Part of a small language model's weights.
Architecture: LayerNorm before each block, biases, tied embeddings.
MLP neurons of a small language model. Each row is named by its layer, matrix (up: input weights; down: output weights) and neuron, and shows model dimensions 16-79. Each number is 128 + 24 x the weight over its row's rms, rounded and kept within 0 to 255.
Before each neuron's rows, "fires before" lists the tokens most often just after its 100 highest values on Wikipedia text that the model never trained on.

fires before: "d", "e", "m", "ed", "v", "ch"
L10.up339 [123 127 130  81 142 181 108 158 143 155 140 154 187 102 110 136 132 131 138 146 130 127 170 111 147 125  77 154 132 171 128 157 109 120 147 107 130 143  93  78 144 105 155 160 150 106 155 137 111 134 198 132  92 138 110  97  96 140 179 110 109 193  84 135]
L10.down339 [127 184 153 130 108  88 167 121 127 186 171 155 155 100 114 116 127 128  98  95 101 144 109 117 161 125 143 164 100 141  97 147 141  93 130 141 168 124 160 129  86 123 141 111 120 149  87 140 139 109 101 100 137 128 146 114 154  98 116 132 124  78 124 104]

fires before: "l", "il", "or", "el", "ri", "ly"
L4.up454 [151 160 104 144 151 124 138 158 106 147 143 116 134  78  92 153 156 148 106 165  86  98 133 101 129 117 163  88 127 159 152 146 131 121 161 141 133 161 120 177 120 146 121 103 141 147 111 155 142 109 116 143 126 101 143 112 150 130 117 112 134 151 175  70]
L4.down454 [125 153 130 143 163 109 138  83 113 159 124 135 144 118 140 125 149 130 117 130 162  89 114 107 153 107 147 163 119 150 149 155 154 100 138 132 174 154 158 153 137 165 131 155 134 113 134 131 153  92 145 114 123  97 150 131 145 130 120 110 115 125 166 132]

fires before: "iv", "it", "ain", "un", "and", "end"
L7.up5 [ 71 128 143 108 112 119 149 139 133 131 108 105 141 147 153 120 114 138 142 111 159 116 116 108  81 100 123 179 139 167 156  82  96 125 117 116 133 113 125 105 118  91 111 121 135 163 145 144 134  96 128 134 153 117 161 134 106 172 151 143 126 137 111 109]
L7.down5 [107 145 146 131 121 169 107 100 126 158 134 150 159 126 125 131 167 124  79 142 130 161 115 134 138 132 165 116 144 103 145 136 132 123 167 161 114 136 129 153 122 116  95 113 145 174 122 144 161 117 136  96 128  94 123 136 112 161 140 141 139 145 150 117]

fires before: " ", " the", "0"
L4.up572 [116 144 119 133 147 131  84 133 130 166 125  92 145 144 165 135 116 133 164 147 134  86 137  90 104 146 122  80 118 139 123 149 111 132 141 113 159 150 104  95 126 156 167 116 144 144  85  92 127 142  99 135 177 165 131  99 105 166 108 139 136 144 138  65]
L4.down572 [116 175 133 128 169 113  96 130 184 116 111 145 124 113 135 168  89 179 138 150 119 128 118 137 121 114 126 116 144 145  97 163 117 130 110 112 133 157 141 130 155 103 114 123 137 164 148 116  90  93 192 108 127 132 121 123  80 147 142 160 146 146 132 132]

fires before: "ed", "ing", "s", "er", " |"
L13.up443 [112  81 144 107  86 157 131 130 147 122 127 138 135 129 140  83 109 139 152 127 126 134 120 161 118  98 160 106 148 140  93  86 128 129 165 114 125 100 121 102 117 147 163 101 137 150 106 117 149 137  97 119 101 155 154 125 119  99  96 126 119  98 148 118]
L13.down443 [126 156 118  75 155 107 140 113  84 178 129 123 142 127 123 128  78 150 179 114 125  96 114 166 136 131 139 120 121  75 120 107 100 129 119 148 109 124 109 143 103 123 122 109 171 121 100 100 143 134 105 140 129 145 110 159 127 169 129 180  89 109 107 143]

fires before: "ame", "s", "oin", "ome", "o", "ab"
L3.up195 [139 128 161 139 140  97 149 144 147 108 136 161 149  98 142 132 138 117 115 137  79 149 103 125  94 130 165 180 127 156  86 117 139 115 119 154 159 123 121 140  95 121 147 132 165 111 104 146 154  80 146  78  75 132 155 196 122 153 151 153 116  99 139 108]
L3.down195 [157 114 138 144 138  91 146 159 143 111 155 160 106 119 120 105 100 113 124 171  60 134  88 105 138 113 160 134 137 154 129 149  92 128  99 141 124 132 125 136 108 115 136 155 112 127 112 148 138  89 104 133  54 127 135 132 106 164 136 137 117 121 138  81]

fires before: "ame", "ome", "a", "om"
L4.up704 [159 114 122 114 146 131 158 177 155 119  95 168 136  90 142  80 117 136 138 151 110 128 147 173 121 134 130 118 104 134 107  94 138 154 105 152 125 133 127 140 114 130 114 150 111 124 158 120 133 139 146  98 114 158 110 140 115 154 147 116  92 121 116  99]
L4.down704 [129 102 126 110 141 147 163 127 177 123 102 135 128 116 135  56  91 151 141 150 159 131 149 128 147  86 133  99  96 122 111 109 142 127 124 132 149 136 107 122 111 152 145 104 141 141 135 121 146 132 132  83 106 164 140 165  91 142 132 108  77 120  96 103]

fires before: "end", "ack", "it", "em", "and", "un"
L4.up98 [117  97 136 115 111 139 136  87 161 153 105 106 134 169 152 112 102 100 136 136 178 153 104 137 117 155 132 153  94 149 126 142 121 141 179 126 120 139 136 131 133  85 105 133 139 130 135  61 137  87 149  88 118 120 120  80 161 186 151 162 103  95 122 142]
L4.down98 [ 85 156 127 101 131 166 151  99 105 119 127 121 138 152  88 115 112 149 109 125 146 153 103 127 133  96 135 186 145  75 173 164 119 128 130 154 108 126  94 134 130 141 129 108 142 158  87 103 109 143 144 102  97  91 115 108 140 127 144 201 157 141 125 136]

fires before: "u", "al", "ue", "ar", "ation"
L3.up146 [102  97 113 115 107 134 117 104 140 145  86  91 141 164 112 121 119 111 152 129 113 123 143 123 147 112 110 156 115 110 120 148 173 121 150 151 114 145  82 100 107 135 122 144 103  91 103 141 147 137 146 180 131 151 135 158 134 126 111 100 101 124 129 192]
L3.down146 [ 93 111 115 130  99 120 111 117 127 169 127 109 160 118 114 154 139  87 163 158  92 147 158 155 148 154 107 162  90 143 121 160 162 155 126 166 122 127 129 114 140 108 116 103  86 136 121 113 119 114 101 174 115 154 164 131 143 115 146 122 148 135  94 151]

fires before: "il", "l", "or"
L3.up389 [139 148 145 140 136 118 143  59 134 129 143  85 162 120 135 143 116 113 123  95 141 120 114 108 110 138 145 163 100 159 150  98 148 134 169 161 165 142 137 160 113  90  86 108 153 105 106 160 117 109 151 141 156  98 153 112 149 115 122 120 127 159 169  95]
L3.down389 [146 141 128 119 151 145 158  88 130 145 134 115 100 137 105 144 126  90  93  95 147 130 123 120 118 147 152 202 100 103 147 138 140 122 155 149 160 115 127 124 117 118 102 109 149 116 115 172 144 106 141 159 149 110 147 138 145 149 141 161 151 158 150 123]

fires before: "y", "ing", "al", ":", "ice", "ry"
L15.up396 [131 160 162 153 124 109 137  97  82 139 146  98  88 110 133 126  93 133  69  70 115  99 125 125  96 115 111 135 133 109 150 139 127 107 129 150 125 128 133 121 102 148 132 161 116 120 128  91 146 118 159  94 132 157 136 172  98 138 129 135 107 154 133 121]
L15.down396 [140 108 161  93 129  89  96  94  98 128 108 158 146 124 107 106  87 152 184 156 146 124 104 146 162  93 147 143  92 152  94 151 120 142 142 119 137 136 141 142 141 122 148 123 155 132 127 156 184 149 140 174  99  77 150  86 136 160 151 144 160 119 150 137]

fires before: " |", "d", "ill", "m", "us", "y"
L14.up77 [130 152 144 144 161  93 120 107 189 115 152 150 133 109 131 131 125 100 137 111 144 133 137 174 201 103 129 109 119 115  89 140 146 195 110 139 156 121 128 111  91 120 147 141 125 130 119  91 103 181 125 131 102 152 137 129 118 135 108 121 108 150 123  97]
L14.down77 [136  70 139 163 113 105 140 103 103  77 103 116 172 125 137 111 206 133 120 118 149 167 139 146 141 107 103 136 142 151 148 125 105 115 112 127 160 147 129 122  94 101 150  99  98 128 124 135 144 142 116 142 114  94 119 128 108 126 142 123 137 132 143 178]

fires before: " |", "0", "1", "4", "3", "a"
L10.up543 [112 130 109 139 123  92 129 118 174 122 151 115 164  83 114 129 108 125 164 148  97 108 111 139  92  97 122 146  76 102 133  83 159 143 166 118 139 133  98 153 145 153 115 155 141 112 156 102 132 131 153  98 139 152 118 136 158 121 116 112 114 143 159 127]
L10.down543 [150 120 167 135 139 100 136 151 127 111 117 137  84 122 143 157 100 115 115 173 135 139 120 104 155 141 164 106 118 161 158 128 132 122  93 155 101  83 135 121  89 192 139 146 126 104 116 118 157 134 132 133 130 126 113 122 110  92 110 169 119 147 135 119]

fires before: " |", " (", " ex", ")", " "
L6.up141 [142 131 137 161 148 128  97 143 132  84 136 143 155 108 152 146  93 153 134 129 131 130  80 115 107  93 187  89 148 151 137 107 114 136  85  93 168 127 101 128  87 118 119 145 111 174 125  96 105 113 100 115 133 126 119 124 117 148 134 100 146 164  90 132]
L6.down141 [160 147 126 104 130 125 117  76  97 152 152 161 120 119 164  78 101 122 137 115 153 108 115 161 175 135 110 120 131 144 153 116 109 128 105 120 106  72 155 179 161 154 117 103 162 157 170 115 105 121 172 146 110 100 128 140 171 110 214 112 152 129  91 133]

fires before: "ub", "c", "ass", "a", "os"
L3.up582 [129 106 104 134 121 104 148 176 118 140 116 139 125 139 109 172 119  91 124 128  95 112 156 105 168  99 120 148 147 111 123 127 159 113 164 114 131 126 103  94 168 125 117  99  81 128 106 164 126 131 112 134 140 187 146 205 126 122 150 103 131 149 146 129]
L3.down582 [131 110 129 138 119 147 167 166  90 112 127 148 153 114  91 174 102 105 126 161 115 128 149 113 126 104 116 144 191 133 141 112 167 116 142 150 119 136  93  98 136 145 158 116  94 126 144 134 153  84 120 132 136 142 124 157 122 121 148 133 133 153 144 131]

fires before: " of", "ed", "ted", " in", "or"
L13.up348 [156 112 148 150 103 155 157 154 127 131  85 170 109 120 160 107 148 108 139 136 137 114 119 121  83 162 157 176 115 126 104 131 102 112 169 125 111 111 120 151  91 127 108 114 111 136  86 114 151  73 126 123 107 140  91 124 139  91  91 138 189 149 121 166]
L13.down348 [135 110 110 137 118 139  96 151 141 114 137 158  88 105 156 108 134 127  94 166 128  69 152 152 111 148 126 139 101 162 126 127 126 154  98  85 159 142 146 112 128 133 123  80  87 106 105 121 139 120 132 131 125 190 132 108 115  91 151 117  86 142 121  98]

fires before: "al", "u", "ue", "ar"
L4.up436 [ 96 127 133 124 135 101  81 102 139 136  96  91 126 117 118 164 129 136 134 118  97 136 132 126 137 100 119 161 112 127 106 107 175  86 128 169 121 130  97 115  90 154 169 161 116 166 137 162 152 139 125 127 118 172 129 113 133 109  83 149 152 120  81 189]
L4.down436 [116 133 112 139 126  76  93  85 120 129 110  79 157 139 129 144  98 158 109 100 103 135 128 103 145 139 118 157 142 160 124 113 172 140 132 162 132 131  95 124 119 162 176 149 127 146 141 138 141 135 133 121  79 165 181  92 141  98 125 154 154 147  93 150]

fires before: "ile", "es", "e", "il", "al", "ing"
L5.up612 [136 119 164 123 128  81 107  82 124 150 101  88 174 111 135 112 155 133 155  85 143  92 108 116 121 114 118 172 150 106 148 130 109 100 109 141 102 138 103 153  94 172 145 114 141 126 103 116 157 121 119 148 111 184  49 137 131 113 127 150 114 151 159 157]
L5.down612 [121 122 176 103 134 127 113  97 125 134  88  59 146 107 123 112 147 150 102 127 100 103 142 122 141 148 105 162 140 114 178 150 116 130  99 137 129 151 134 145 108 106 102 123 165 168 116 187 136  99 127 139 134 134  77 141 109  92 118 116 117 134 119 152]

fires before: "ack", "end", "it", "and", "em", "r"
L4.up421 [157 119 131 130 114 128 130 104 145 124 141 135 127 128 145 131 105 158 141 114 145 150  86 134 104 112 130 151  98 127 181 115 115 100 136 117 126 110 108 129 145 122 147 109 147 136 120 116 141 110 132 107 136 117 141  91 148 136 139 166 101 146 114 111]
L4.down421 [108 109 100  91  88 135 138 116 104 108 122 118 155 159 146 127 146 144 147 138 158 178 136 129  82 108 108 124 104 107 179 138 113 122 138 116 126 118 117  99 139 122 132 122 159 140 140  98 117 130 105 143 117 127 135  92 118 112 140 173 149 146 117 125]

fires before: "ub", "ass", "a", "os", "us"
L4.up161 [154 110 150 158 123 128 134 166  69 165 136 166 157 130 156 127  85 141 119 112 112 127 202 147 142 105 109 162 188 109  79 123 137 126 136  90  98 129  77 115 153 116 124 108 131 135  78 134 167 128 107 153  97 133 123 132 161 122 149 156 144 162 149 156]
L4.down161 [136  91 108 120 108 135 164 149 101 132 120 124 146  99 142 113 139 154 111 126 122 130 158 132 141  90 122 161 138 146  97 128 117 108 122  86 121 152  86 107 158 133 129 132 113 129 108  96 164 127 131 168  97 127 131 115 111 157 154 159 126 137 184 140]

fires before: "s", "ed", "es", "i", "et", " that"
L15.up43 [103  67 110 127 124 124 147 144 114 128  73 176 133 104 172 134 101 136 143 173 106 126 117 151 153 109 106 115 135 131 121  98 146 101 186  81 125 142 138 113  51 151 122 126 124 120 103  93 168 167 127 144 125 156 155 133 168 145 128 133 129 131 118 139]
L15.down43 [143 119  96 119 105 168  70 102 155 141 159  92 133 116 124 117 104 153 134 114 132 139 102 131  96  99 125 176  93 104 158 138 121 104 111 140 126 172 123 173 111 107 115 135 140 115 145 133 115 109 131 163 139 128 132  92 120 125 116 162 146 113 119 171]

fires before: "ation", "ed", "it", "ice", "oin", "y"
L12.up681 [131 142 134 158 152  94 127 141 165 152 114  60 105  77 125 152  92 126 157 104 118 171 101 140 135 104 142 132 151  90 143 124  96 127 153 141  89 141  97 124 122 116 155 166 113 130 121 124 156 120 155 159 113 156 136 164 139 144 145 160 134 178  96 124]
L12.down681 [144  86 151  61 146 134 142  88 106  98 109 121 152 145  78 118 116  89 126 113 116 149 144 122 118  89  93 130 135 130 100 126 116 173 116 132 136 125 129 135  99 117 116  91 132 117 152 135  86 104 115 122 132 117 114 142  89 132 117 116 123 132 141 128]

fires before: " of", "ed", " the", " a"
L14.up93 [118  94 155 130 145 157 128 129 107 100 163 138 113  97 107 142 156  88  71 131 149 141 127 116  92 167 112 129 121 175 116 142 142 158 148  97 148 148 119 119 162 119 129 105 160 138 135  86 136  72 144 141 183 107 104 124 110 110 106 127 217 101 120 104]
L14.down93 [104 111 128 132 103 118 115 137 155  61 178 139  73 104 108 102  93 116 124 115 122 107 131 119 142 136 102 111 146 150 158  75 126 107 125 111 151 113 118 197  95  85 128 121 124 100 137 128 140 100 144 143 156 142 113 113 167 117 124 123 107  98 144 170]

fires before: " |", ".\n\n", " and", ";", "r", "an"
L10.up760 [142 140 132 133 130 145 132  94 130 129 146 106 132 146 128  78 149 151 113 155 193 148 139 139 157 121 121 154 108 148 135  87 155 152 136 132 155  97 117 120 117 135  95 163 136 107 149 107 132 118 159 129 131 118 142 165  86 123 114 150 170 116  70 163]
L10.down760 [142 139  96 133 137 125 132 147 152 125 137  85 135 149  80 141 135  99 132 124 106 131 108 137 112 137 112  99 124 119 140 158 109  84  84 126  96 133 128 118  91 128 136 120 143 157 132 124 115 151 102 108 117 110  73  79 173 120 124 116 154 146 116 168]

fires before: ",", " he", " the", " "
L15.up594 [162 107 131 107 170 119 113 127 147 142 154  58 129 160 166  87 123 163 138 123 132 172 129  97 130 120 106 113 139 153 133 160 143 124 119  99 110 152 150  92 115 160 139 127 162 129 119 127 139 183 102 103 101 143 149 141 133 110 108  77 139  87 146 162]
L15.down594 [119 138 141 121 116  72  96 132 166 146  89  88 143 104 142 101 131 165 115 102  98 110 114  91 145 105  82 143 131 116 131 141 131 118 136 116  92 114 140 126 135 186 145 142 196 102 159 149 136 100 143 124 132 126 133 112 133 143 123  92 151 135 121  88]

fires before: " ", "4", "3", "10", "1"
L14.up485 [117 151  88 127 155 115 109 114 113 161 173 104 171 172 117 124  64 120 112 100 111 136 123 106 109 124 110 130 116 146 157 117 142 100 120 118 135 143 100 114 110 135 148 147 116 149 119 130 138 140 140 126 130 180 105 129 113 148 107 160 186 156  66 124]
L14.down485 [125 142  69 158 150 165 152 118 181 125 135  94 138 135 100 137 118 121 102 100 126 116 122 109  74 109 125 117 148 141 137 149 121 127 126 120 127 144 115 119 137 113 138 136 129 148 125 118 147 123 102 142 114 166 161 145 139 119 149 133 161 143  94 124]

fires before: ".", " |", " (", ")", "0"
L5.up131 [133 117 125 159 116  97  91 138 145 114  72 100 150 175 154 120  65 134 131 124 132 156 133  93 111 106 154  69  83 147 166  92 151 129 137 111 168 142 111 137 142 129 160 105 134 109 127 124 105 156 124 138 142 107  86 127 111 102 105 137 165 125 118 125]
L5.down131 [114 137 132 130 113 138 146 146 152 159  90 163 117 124 174 138 127 144 140 108 151 184 109 148 181  93 125 144 145 118 119 119 158 144 141 151 135 184 149 145  70 117  90 112 134 118 159 174 103 137 106 136 150 115 126  81 131  90 132 105 125  86 177 180]

fires before: " ", " E", " R", " D", " G"
L8.up540 [137 144 109 162 114 133 118 106 124  90 120  72 102 139 131 165 121 130 136 120 130 147 162 144 143 128  97 101 127 125 135 168 135 161 155 139 159 130 133 139 107 116 142 114  86 137 145 138 173 158  97 104 162 139 126 113 143 159  65 150 130 163 117  81]
L8.down540 [160 127 134 114  86 162 134 142  93 156 140 120  83 133 134 129 133 152 128 124 139 144 155 126 172 124 104  97 106 119 125 115 142 134 198 142 123 125  88 116  85 163  99 133 168 164 102 174 114 130 115 142 119 133 101 131 127 115 151 138  91 141 122 137]

fires before: "y", "ic", "ut", " of", "n", "s"
L3.up501 [123 128 116 154 166  86 125  85 129 145 192 118 125  95 103 130 100 106 108  93 141 138  69 115  74 110 132 123 113 119 144 113 125 155 161 137 105 142 144 133  98 162 119 104 148 100 130 127  85  96  96 134 166 138 154 132 139 134 134 110 150 139 127 151]
L3.down501 [ 89 153 110 151 117  92 143 107 111 127 137 115 135 120 103 128 130 113 118 107  83 126  76 130  90 115 142 131 135 111 133 133 119 134 179 162 125 143 142 118 136 115 154 112 155 118 163 146 136  88 105 145 148 155 133 104 170 103 137 146 132 106 133 106]

fires before: "0", " the", "y", "ry", "1", "2"
L5.up401 [100 142 147 109 119 123 124 129 124 135 111  93 159 121 143 131 148 160 147 153 126 128 159 147 113  88 139 129  84  96 123  88 159 143 138 145  99 112  79 128  92 110 142 110  92 120 117  71 176 111  95 109 137 139 146 103 134 110  80 181 140 107 133 168]
L5.down401 [135 102 165 132 125 117 119 198  79 178 104 143 148  86 129 149 141  80 144 125 115 116 158 132  99 117 155 103 150 152 116 138 119 140 120 125  83 116 150 103  91  89 112 113  83  85 105 137 135 123 142  96 103 108 170 138 108 109 152 150 120 137 149 105]

fires before: ",", " |", ".", " (", " and", " to"
L14.up149 [103 105 122 112 123 134  97 135 132 130  88 109 103 172  79 119 106 134 108 144 174 146 116 125 139 153 117 117 115 110 134 120 136 114 152  95 116 151 133 154 146 138 139 122 113 136 120 127  67 143  84 116 105 130 147 178 152 141  73 131 159 135 144 112]
L14.down149 [114 106 108 107 111 150 120 116 128 144 149 128 106 153 128 126 115 154  97 177 122 151 133 109 165  97 149  93 121 104 126 126 132  87  96  95 139 135 106 146 116 153 142 101 122 132 144  98 131 174 107  88 140 116 134 134 130 103 157 113 132 141  84 129]

fires before: "ic", "t", "ted", "ment", "y", "s"
L4.up500 [109 135 108 188 142  83 103 114 179 157 143 161 128 168 156 112 153 128  90 140 134 142 107 154  76  84 116 178 117 109 147 139 116  98 141 146 133 105 111  87 127 121 124 122 167 116 114 129 140 104 135 104 146 162 110 154 118 105 101  95 150 113  94 121]
L4.down500 [147 123 115 167 134 101 130 133 167 122 112 177 131 138 126 132 115 138 100 138 118 150 105 113 134 113 129 176  98 137 155 108 106 120 157 137 129 131 131 132 140 122 125 157 179 147 110 132 144  75 110  93 134 132 131 142 109 103  80 116 119 101  99  98]

fires before: " ", "ion", "ed", "ay", "or"
L4.up313 [ 91 142 170 142 102 117  67 127 162 131  84 141 129 141 119 116  86 116 208 135 132 156 122 113 137 132 100  75 148 117 136 130 114  95 169 106 136 111 134 105 154 153  97 138 138 143 104  78 136 129  93 128 147 151  94 138 113 171 147 121 102 105  95 152]
L4.down313 [143 178 144 137 156 145 114 113 129 132 121  86 159 112 100 154 143 141 114 176 128 108 193 129 134 150 108  90 162 114 165 143 135 131 145 138 131 116 128 117 138 144 132 115 155 118 173 133 146 135 118 158 128  88 127 131 108 119 123  86 148 159 141  98]

fires before: " ", " the", " he", " F", " M", "00"
L6.up110 [156 102 132 146 169 114 133 153 143 122 123  84 147 129 144 161 138 149 137 136  58 120 169 120  93 137 104 116  80 119  82 115 146 113  76 141 164 135 134 123 123 129 137 114 166 134 123 138 133 135  70 153  86 162 162 158 114 144  67 122 109 104 128 121]
L6.down110 [133 142 122 130 116 120 144 111 113 116 104 147 136 118 174 108 143 165  89 121 123 135 106 149 131 130  98  79  97 136 124 148 172 121 131 105 149 166 213 144 149 106  93 181 133 147 109 119 115  88  93 146 120 116 134 136 106 142 115 157 161 106 146 141]

fires before: ")", " |", " |\n", "4", "N"
L8.up219 [120 128 140 161 126 136  88 137 118 156 141 119 128 183 102 121 102 157  92 151 126 182 131 100  69 133  96 110  95 124 135 145 139 137 105 109 159 187 160 120 161 116 127 117 144  86 176 147  83 138 156 133 151 127 135  95 159  96 128 101 121 167 158 146]
L8.down219 [122 131 152 138 145 117 115 125 123 136 127 168  93 213  52  97 122 142  94 113 146 148  91 141  86 139  99 104 151 132 106 120 174 153 103 143 127 149 100  95 159 140 129 164 131 115 134 143 117 110 173 134 136  91 118 122 123 105 137 121 116 120 138 115]

fires before: "it", "un", "on", "and", "3", "s"
L13.up283 [127 152 133 100 123 133 155  97 144 156 145 100 140 144 153 107 155 108 104 131 158 131  87 109 141 108 152 120 145 131 112 120 107  82 147 103 124 129 115 129 116 104 131  78  92 142 149 121  99  60 133 120 116 125 124 116 156  95 157 102 172 102 115 162]
L13.down283 [111 148 105 142 106 121 120 121 150 124 115 118 132  98 109 122 174 113  92 102  96 187 124 149 104 102 129 141 114 131 140 184  88 125 116 111 128 158 135 127 140 107 113 150 175 112 127 109 136 110 109  58 163 164  91 143 132 120 137 115  95 149 127 151]

fires before: " ", "ed", "e", "ber", "an", "ing"
L14.up544 [ 96 140 148 132 162  80 130 130 133 191 120  77 149 120 115 131 164 130  78 132  91 124 103 184  87 119 110 141 106 125  91 149 103 185 141 139 111  64 106 109 124 127 120 152  81 120 100 100 163 141 133 150 100 208 115 121 149 111 127 134  93 162 139  95]
L14.down544 [ 98 129 114 120 105 147 114 176 151 170 149 135 128 133  99 117 102 102 178 179 135 112 164  97  94 123 132 121 121 139 163 141 155 115 113 151 114 118 146 134 104  57 169 113 155 111 108 134 119 143 182  70 151 129 122  73 108 128 132 135  89 132 101 146]

fires before: "ed", "ence", "s", "e"
L12.up213 [158 106 115 114 127 151 150 112 130 148 188 123 124 100 139 141 141 146 115 140 120 141 122 142  77 129 116  51 137 128  86 126 155 125 139 142  70 151  94  53 126 112 156 111 116 142 111 118 136 152 153 130 109 157 114 119  96 148 123 131 140 160 116 123]
L12.down213 [114 135 129 157 114 137 117 135 153 118 115 145 159 133 167 122 109 139 145 112 106 114 149 167 143 111 122 105 129 155 148  96 116 149  80 147 142 149 125 179 169 125 106 107 122 124  92 115 102 119 136 137 102 151  84 112 100  89 132 117  99 187 111 113]

fires before: "ass", "ub", "/", "a", "os", "im"
L3.up287 [191 135 117 148 123 126 151 115 115 124 103 160 161 150 180 133  98 153 140  74 140 156 165 109 133 132  97 152  99 145  93 120 112 144  87 131 151 125  98 144 136 135 110 106 134 107 110 131 181 137 103 115 106 143 113 126  94 128 138  98 136 181 155 132]
L3.down287 [105  76  98  91 119 148 182 139 117 121 165 119 134 116 168 146 151 120 110 121 124 124 122 143 105 143 141 161 134 133 138  98  98 127 138 122 149 144 108 140 145 117 147 160  95 125 127 141 115 115 120 156 131 111 126 114 147 114 124 135 180 150 163 146]

fires before: " |", " |\n", " and", " of", "}"
L6.up549 [147 125 125 139 153 107 153 105 119 129 121 132 118 147 130  91 175 117 126 141 120  91 128 162 112 138 124 129 150 153 150 140 116  95  97 138 121 138 129  91  69 140  91 122 159  96 152 122 161 105  93 145 156 101 132 102 132 133 136 161 172 137 112 134]
L6.down549 [ 87 142 127 113 155 116 161 117 124 154 141  93 140 130 125 163 126 163 106 121  92 125  77 150 121 161  90 135 118 116 181 119 136 129 121 131 123  99 132 138 148 124 125 140 147 135 179 164 126 113  99 114 145 106 132 139 153 103 145 135 134  61 133 154]

fires before: "ain", "er", "t", " to", "le", "ely"
L12.up614 [129 110 147 107 141 110 124 173 139 124 160 173  98 125 171 172 152 142 122 115 128 147 111 121 114 145 115 144 124 131 121 146 115 131 156  72 149 107 125 106 108 128 160 103 127 150 164 127 172 228 118 161 105 105 137 157  92 129 117 154 164 114 117 181]
L12.down614 [135 105  94 153 118  94 147 114 114 136  85 158 153 109 102 111 102 129 146  88 116 130  80 114 134 118 129 136 144 118 116 141 140 158 152 128 132 110 148 164 140  92 122 118 130 175 145 132 115 121 165  90  94 134 179 110 106 147 124 123 114 164  81 121]

fires before: "it", "ed", "il", "ice", "and", "ic"
L3.up503 [151 116 122 105 126 122  78 105 129 125 111  89 122  86 148 137 121 128 136 124 101 104  96 149  77 100 146 103 111 129 157 111 139 122 154 130 115 148 109 135 155 112 119 131 185 120 112 138 130 100 161 116 135 158 152  87 157 137 123 153 109 158 135 107]
L3.down503 [167 125 131 145 140 138  97 104 110 141 105 116 141 103 133 152 131  87  73 133 123 134 114 128  93 123 116 106 136 127 154 100 178 153 136 150 123 108  95 124 143 100 127 100 203 138 128 135 127 104 143 164 158 124  85 109 121 123 128 142 110 160 113 135]

fires before: "ed", " of", "s", "ing"
L15.up552 [114 135 165 146 155 112 101 132 136 127 128 156 148 132 163 135  87 120 113 137 108 150 122 125 165 135 162 141 122 163 114  88 138 152 128 109 125 127 105 124  82 163  90 107 134  94 129  73 123 146 109 149 153 136  89 100 131 163 140 113 157 141 133 106]
L15.down552 [136 114  84 168  80 131 120 122 168 104 139 106 100 115 126 145 177 145 127 110 170 142 136 108 144 113 132 112 177 145 100  96 139  89 148 135 108  70 151 125 160 120 157  90  87 145 116 114 163 121  83 104 129 129  92 140  98 143 133 104 108 147 106 112]

fires before: "ack", "urn", "end", "r", "em", "ir"
L4.up247 [153 142 158 144  98  95 119 125 153 157 104  85 113 123 126 154 130 133 124 135 128 122 139 128  93 128 152  85 122 116 156  67  96 104 148 113 159 109 133 159 156 122 147 123 136 114 125 105 120 117 163  95 127 131 133 100 118 131 108 145  98 151  80 131]
L4.down247 [111 145 162 167 120 129 116 129 104 129 115 145  95 135 120 143 157 112 116 114 155 118 147 150 104 164 135 124 149 108 117  81 152  99 167  96 103  79 130 139 115 162 131 166 126 142  76 121 113 124 145 112 167 104 182 104 105 128 162 134 120 138  86 116]

fires before: "t", "ound", "r", "ch", "ack", "m"
L4.up585 [143 125 143 115 136 117 137 143 149 135 157 130 127 141 125 168 123 166 118 121  91 150 112 100 124 155 139 143 155 142 136  69 123 101  96 100 146 115 165 140 133 102 156 127 114 100 132 144 152 124 147 150 128  94 168 135 146  87 120 132 123 115  90 134]
L4.down585 [106 101 132  91 135 105 137 159 139 131 139 105 143 168  94 123 113 151 160 152 127  83 120 148 120 163 154 105 112 128 135 134 123 137 140 137 136 105 134  96 101 115 140 107 103 130 123 115 158 103 107 106  87  80 126 147 126 122  86 125 115 161 150 109]